Part of a small language model's weights: untied embeddings.
MLP neurons of a small language model. Each row is named by its layer, matrix (down: output weights) and neuron, and shows model dimensions 0-223. Each number is 500 + 50 x the weight over its row's rms, rounded and kept within 0 to 999. Numbers have three digits each. A neuron's up and down rows have the sign that makes its largest values positive.
After each neuron's rows, "fires before" lists the tokens most often just after its 100 highest values on Wikipedia text that the model never trained on.

L13.down338:504453468537502482590469479483609484478488487491482510479507561433501445561515596484470464423457486451491514523531439534496486518541527485523415474534565435579473420497467452485476536489443466524547540470446474674504543510388621466474536525428477468443453396469557577555551524501536551451441479468474469536512570455515460565381502512583410457545440534506464569421503479483455516566507489544542572518529487505512452540473551471466452431443506521483484481443440522501491519588498541512597444482541520537494398513491473434461428502478450440502523382526511497447548453615471474636513430464390572516519492529446453411485487479492543416603563461477493353503458511451521454555496
fires before: "|", " |", " +", "T"

L12.down134:530484489559505515544416591477527447507493488536532466519424499484503516488440519512491482563521471561571480522474550421535517566467436449522586488380474502500446611533595520519559486532478550418531560542594502477489472434591433599567472540556474471431454438543538529538563478401431556512579495487566515518462483537471538478470487448620504476519423502527492530501435517513501503600539580395488481475482396503514509577460547538511509515468454459436462523581553541482507481477414554435389461500427492500591522539478517472494474436582494437468542481474533566404485540569439495583408557440502507613520497448538433422560554476594400502476542510454469531486422416450495550444431
fires before: "=", ":"

L7.down265:446507538473439519561569491540561469478572575579477397555592563442462466580525504339459407533492524509522443525453594506511581544479493554563470513511458505524485477413503467491397446579477565467528562493467509512581543493519638560469413479504446445469566462567464516558527583453538499456443508627473579459467432582510487501525488461498559367468483402465577499440540420573568568476456450592525538498537453480553493568425567410526555540485453467529494492501498510507505481460460428485503490501497562479492517541514418469455403558428498525569614492506515464486576506447520557540520469545471578438468508498519498465490501512450531575477529579475529553510460473483472499532425
fires before: ","

L8.down29:417551477545541512583535420544441469464480434486514464564543521493503530613480451443471522580420520520558415485543597551513486405570396473553574475493514549556506419359540508472412437538579493601464552469514512522556481548533555574561413507493510409519482481523508578585530546553462415473445454459467498461472554449483587529439445467338489423516527475474413497457464427492482538530466505492490563429484532530524469543522463444506480497496460461515498547582417485517464483463563468446477564514531425447419519507507524512554440466548507507526586470452501480486424518564441517567498509468469548544452403539464512598558534532440535532481540523491405566586513584536474445439492
fires before: ",", ".", " to"

L2.down386:502523567491415442515488519578475512516491541483556440479470470489481507527606522457531515539521430464418570596393530528394503412505501569430473495467538528487522510530448527526483470413559535607514529549505481517469515452483483585492507501482511462503504547502431464474480435517444544596519521470555528570507495493554525532464559458588491486457499504514555505500462542493593445450540568555484535556558516581572467529493463499513466459494567545353527524496547425514572680451446551502493540616561584482430509456534504384500624532561535481529499479628510581455509480539472409476576490421427406481516539497545493469525578491523442516548497524475517476419522482552409591483577
fires before: " |", "\n", ":", "}", " /", "\n\n"

L6.down465:448412505432478431494478539613509521541548589548486484557579403470529444484435502450621491555468490584573474568514484512515458402514590570485542449506477471540532524521485518540547447455474535431510510519532602556422533468450461464499529535544500432414529505492544524542501422435478501456445510521486595452564550571519525440607517559439420492475483501511507454555538481594448473586497455529542634474533483481442483502515522424526436531411495534423511473517498514509486509420524562467487544525436384504510416538586408528479551393430504471600557527470458459566470594528491490460599491482510605492484437456478466532477443529494513547429501437436538475511456474522529492554621
fires before: "="

L7.down217:423584538536490465572494486498542575415511420513502528493465455483514535499560492556546405465542553519468544547524485537500480514451439471514595499551509457462444514515557450478373610497503486529389548540504517469564485531557513454412510416438581533503532516586520473544533538569521481488454506495455574522498515466422435534497578519519529533507496493461577566435533371527495471474434596462385474469480473464481530537544470487472523446488399499540395545394539471499511530489500582543589512452439456466435565365532429492465542541502495543544521478479475484532379520409495570524556445519491587560444535480541521528561490615552486463515413528427375525466574535567452529466489
fires before: " the", " that", " he", " \"", " it", " a"

L13.down56:558524471588479512458447531485472462522515498457498513422504554475454480507547613421583479440443461555513499403563499557428496510563420594560582411498445487619492479520537478496509446479455511523571562570431513453473578510468542564534565444443567487421565385593582485491518539430528596455503550596572490436522496449479467568466577510531430539427515487512590415499474461544480430408483480525610498499566506520534485475544448400391527528478547431527536480490488435463420541442508492462488516502549459508537438492445481449473465521432465507507501523567547512496499438482589523493455520598420511522420484491450493423457560575456468453532466452573562570529442476466555563538481
fires before: " |", "%"

L12.down49:440432505565406485447456613459474474616494534540502395466543432462501511542575561500490530430394477563553540486530478583514461507463478535507566496521506501549433506552495456428423526384403507532514501403490526480462475500526438534460498611459510461462493526469483507499556558467503484502543520516435573602435475499479501533480463447499461489530560535568464501549515498555521545456464553427425506531511480533515528446445514549565507518569530457550499450477531536502539419520451500514525409586486583369547529496383487571512573557530384488529504476599552430536521461522500485605424506525512561562440602580473448553526559584557475491525448551447547525494624443468463535417479
fires before: "=", "\n\n", "15"

L13.down118:523498518505447520541486445524510492492547481581532526465474555486527505481478515483493506499591518547495483505532501553456511552497552471571610478480506454412427562449487510529530536545649543510465497528557585458543475480523580481464488548526491456547457522532485465473438477551550508486437440457499555489536513562470483551473487487555487468485481475472573477477515515468548581446598458458453489432434501496499504496561514455480522205540501497524501455449492465475442558515477464495539506510515510589401515489547497464539566180515498509454518514520423503531431563450542526618449476496570532501524478488519504491492527489423505463507429507524430470494472541544542499498484
fires before: "="

L7.down506:448550383540499410457490501501540494457453445417495494506520457471493551490518527533515500507639557462555473443624543564395463482478559478591557514444539547525480534472490555437517546508467501549505491539417553510540507421512524491554464529511490505505509539487466493482477554535508539507386590495457542527496577495381524542470401455534508537457419532499443498465556459504451482477495473508491514494498392483483504458548560598489526453440472549456456442566545507494494467487442406541390561567608451467560487538501447477532529444502513555575474457387471504567452547534581524413523624654531559489537499455579508534521483537515581437435504506509513585549545538576598446458584
fires before: "="

L7.down57:478548502396506511449492496472453421514449475482475493518536531475484574558525535490582479496442535498527504514437492452497504478511464453553510495503489458446497561504426527463491609496526450614561468475442565455476499484560471541540457502495571541439544454532518592391579530478460540439557461521507579433604474545444460534492487593440480447510539508486508475556593400506520463453593414446458522503480574577475626453416441491381469325535551529460495502504538491472636568513515457462377454427458512545461557502542608470442525504521502490513460507492525519510569506541490455428435443440512439523535433537458468564483494431446395561520541512512561549480411551516529434545508
fires before: "-", " -", " and"

L3.down245:505535530398483510440488461485500493581424504395507506528485397430447433425526491518559482520511535469431582499552488505524466487468489570461526459423461473568516449500498527514518577521520488438535529608488476499519527604462501505471451514552549583471550490444427521414531501504460467483426577404560478578481436477475509456575455538496414546466502357577433463465504473381538513548428404571459541548517580569468496586508579444541552561525451553455508525543440466456485495530451576553501469569404544472463548531588588443645514486508519512553558480433444481512541494532507505475548469512464498508472445595540414503485494526458407598477497513537430607535488461469559512545533
fires before: "=", "stic"

L7.down541:404457481508526478512452546437525552453500590479550472487603443431475433536508536416548545602512562474612523529615459520452529458432501555472560461452484541623465489418534497500562440490496557502570519514546589493615408428587529464532535511496546426474539513511529507498496473520385581503480512459534552508454484472496526447519474554524448508493560540508413488451488372498404479541537527499432671470468480451498451459501584474482465458612517509471534505565477513534520525444509479499473473509485491444446450570532468481557536468499510532487568460427536481562442494510562477481544566559532547403594501445567520538450481525589458438399491523470435561393497453497469587525494
fires before: "="

L13.down273:503467465533508468461498473478503480514487471467519496521527483530504461476534490521483491562484477523545504519511490517536453508493515488542486500406563519210429512474516519518470523458716507471542483502488483461515555488484608437507477518416477535456496523492554505505500495514471497474492522490470530529564473528475491530549439505481511553523492530477516454456446419508472498514478474525487557481513470491522431532517533437528455384478517529473497525491470484496503493509538601458479487548460546434487545499466488460554464106476516516516534501533513468516566529513548488649465509511501503475482466491470516468486535464458472570506436504543504445461471511454459458523522
fires before: "="

L8.down121:550496594558489470631531483502467563562580521363547432530498507544498630527461441465455461516496467550490502537542497516415460574497497354476513433535490517447440524528554466508538453442629459443533564507600414501507553431505406516546526512454542463382516525487541462447462423548460525495557558444542570470533463459613541508544522527549548572465465567412540509446467512479492557466491486452495501486514548510578409515498512475535529500574409534417542507503526483505440456496480490479489508532502492451419510586509539560520455325477537548457463436595491511515472462576501486431457569467548516478535517474505476549414532553446525580488468574514529496474484392513470539505569
fires before: "\n", "0", " 0", " |", "1"

L2.down201:580462518525538499436523415566460439568377444439437536491466477426408543568478458554508533492540548495554514458593566511489532431467476483467492540517433487553437552533385514519487533501580515609483466479497565439560541496524471506502480544519538417470502570488388433488488588510520424473555455529451391499485459467419596473489549541448478509548490427469578530586470493528461477501479471462409590477539521587589610388422459498493515476564518505438486509431533511501562571508458538516495557540543482492506456516515494496349551516471433452620426542579443483554516536520468405451485469481486520413549500519480506526554532481448455471513474520450457414442576428545528471520549
fires before: "="

L12.down304:535527504479486532522460485460539509480531520511542515531545503454550510501479533474526508555497486553515532573464454461485483484537459467494550596502556464339506572526488498449448515495443518469466518491549540473495383539536416570458489495518547491520562522504462573582436404501572473513492565527412442506522540520497542564564504433530484573517426482518522434519455437525458499374513636417426562548394426476499467472510492481493445465466527561565554558550562523543427529441479459552413573497602556566564429446479427502575524342526467618482530471440480503543456450487530495540443496480477576523659462482483426561608467557507503434417469543539439520531541514462548459494470
fires before: "=", " the", " a"

L11.down422:516426473457474581465512567486534513534396522597414555502469531505604490480527500462552533508454543578544418527522500493552505535534393445417501569548560476441534549554383497490433445478551518547496420466620463524439523548442498544545620515490549447504451506518507484557588536563521513562537465493470498441545498467573560467488586458508507561504526456591420593581611412575428479476491564557548542469494436502582401487536527554493407476563619482533483458434511399440533439485534502500489474477539510439514430512581485539525456404544460540557489478524514482461556557463480457439504488548564501483519530562470442534508581441466505438493503534500548503544605442547468452450520
fires before: "\n\n", "s", "\n", "=", " it"

L8.down408:461591542546472539468461565446462506456526527535480492475501529554438575439485449426508483456535452405549529516502467456552515439482474565571480512518498531642473581501489534538473543460513442536435512560531616536524531449469541510377519505534460518520498474456512505449480451564434606498440543568498606427532500528456490489555429524367518464552493553527521546469554466450468433482457483436562493465529452529517454496497464466547543506436536517509557484470477568494515510416501422401578630533556501562626433578457536501416390415419490521486503506592549428547532514500562389483515467572484575449393526504463515540475465439501485528495433553476409446547544471544464439509441
fires before: "-", "\n", ","

L7.down322:563462473520566543592525424562614504492481458489457531559432529497532462559530460460547413540512540504527476518500489413480493496525462389576549478564545520343504493470419399514489455603463484407521499509571496452538442542458532559545509527520458465519494551563566537448490497510494395548483542514661596449570483547560532434513523493542610433541494565543539503462429474476431485481439513528484462475473448585542458540541458432582465484433519491416477501468522536532406489513423520510531527495474541471437497462492476561430488462462518511468547396512516560484480547479662510596450593426442508532498465549529583536473493489527545508532464530461497393517548489496450423441489
fires before: ",", " the", " he", ".", " to"

L13.down545:502524581435554523492538556538483537497417458541510483497482505454494569536521425594505555527459509427503548454498449511458552447480539461495505532446457469532453511480488507518421518475689511506553499442496488480484429499560491447455433490508472470475535513481435431531562496434479491473508532515467473512519530615513565514491548510441537408436587513505492563538460472541465538606511436537471535539511481550459564442607540627444485423442505547569505378507578525552563463544496497518517528484525425470449500537518519488568442260471471519413506529465469447549483482474435558634611469498579414480443542548507535527522473504490520450452487457460491557435503380499534540496475
fires before: "="

L7.down225:555557479520472586506427492478430373518446471580551616411471433511472474530583573459508399478457555524502524477410498420563550455520387470421459454499516498386555510486443555527475542505548509504509479416544502546433566510498509593496515529537538505487540475444557465399553502419473483495521514458491497483616497479440423519445569432551429445549544530470492499506470537505455507488621436484449446552541464534482596521542432410486497338532437494509489564458549529483499515486446514532496537570455562516513543391554483474477521513471419495522488555572513498492537527584425498643552463430483503531475594501506520554510533511495511528569428479478535431458469529489572435441525
fires before: "-", "="

L13.down53:498563519474555446442450560511467421534434474469518463464501403444521570544556419481580467568437484427570528492552483521454560469464443531525491468551498477499510508461537428504545512507507463577521565575524588600516522450576484482454482522507468486442501502477455491536458473450536493493473503430485616444518484494545445552519447511452516572618522495529449362528446501499584462449546447567585583522584485606510487479525556548492502534528482518450483514521477509541432546450531556476543515530551533518514543537441483538489465568604363473422509574569400414551480557596529489662425601517450559450527549488490512523431519460599569511549525435454561566496430486450488512456483
fires before: " |", " (", ":", " as"

L11.down444:442463422447556491437460475496476575504572484402487477498550565500565552513482518527484438544434524479562472443480637442523523534491587514544539591461535527472490521477425418485523513517568478596488476493537547483536509465468532562466495521507506552623534452554489517505411475518508557496413520466608609467467383516591481467508537511451414478493500533518484464477455459435469431488489439456531598430510502621503409456528609599442477450462494488502465465506492443482490507477403452440445517538534456568531543558590525570388453422433443458462588503585497538463451568571535469564455572563501519434523420539531460529475505532487636501504503485479557572475506552527454497484522
fires before: " |", ",", " (", " 15", "ol"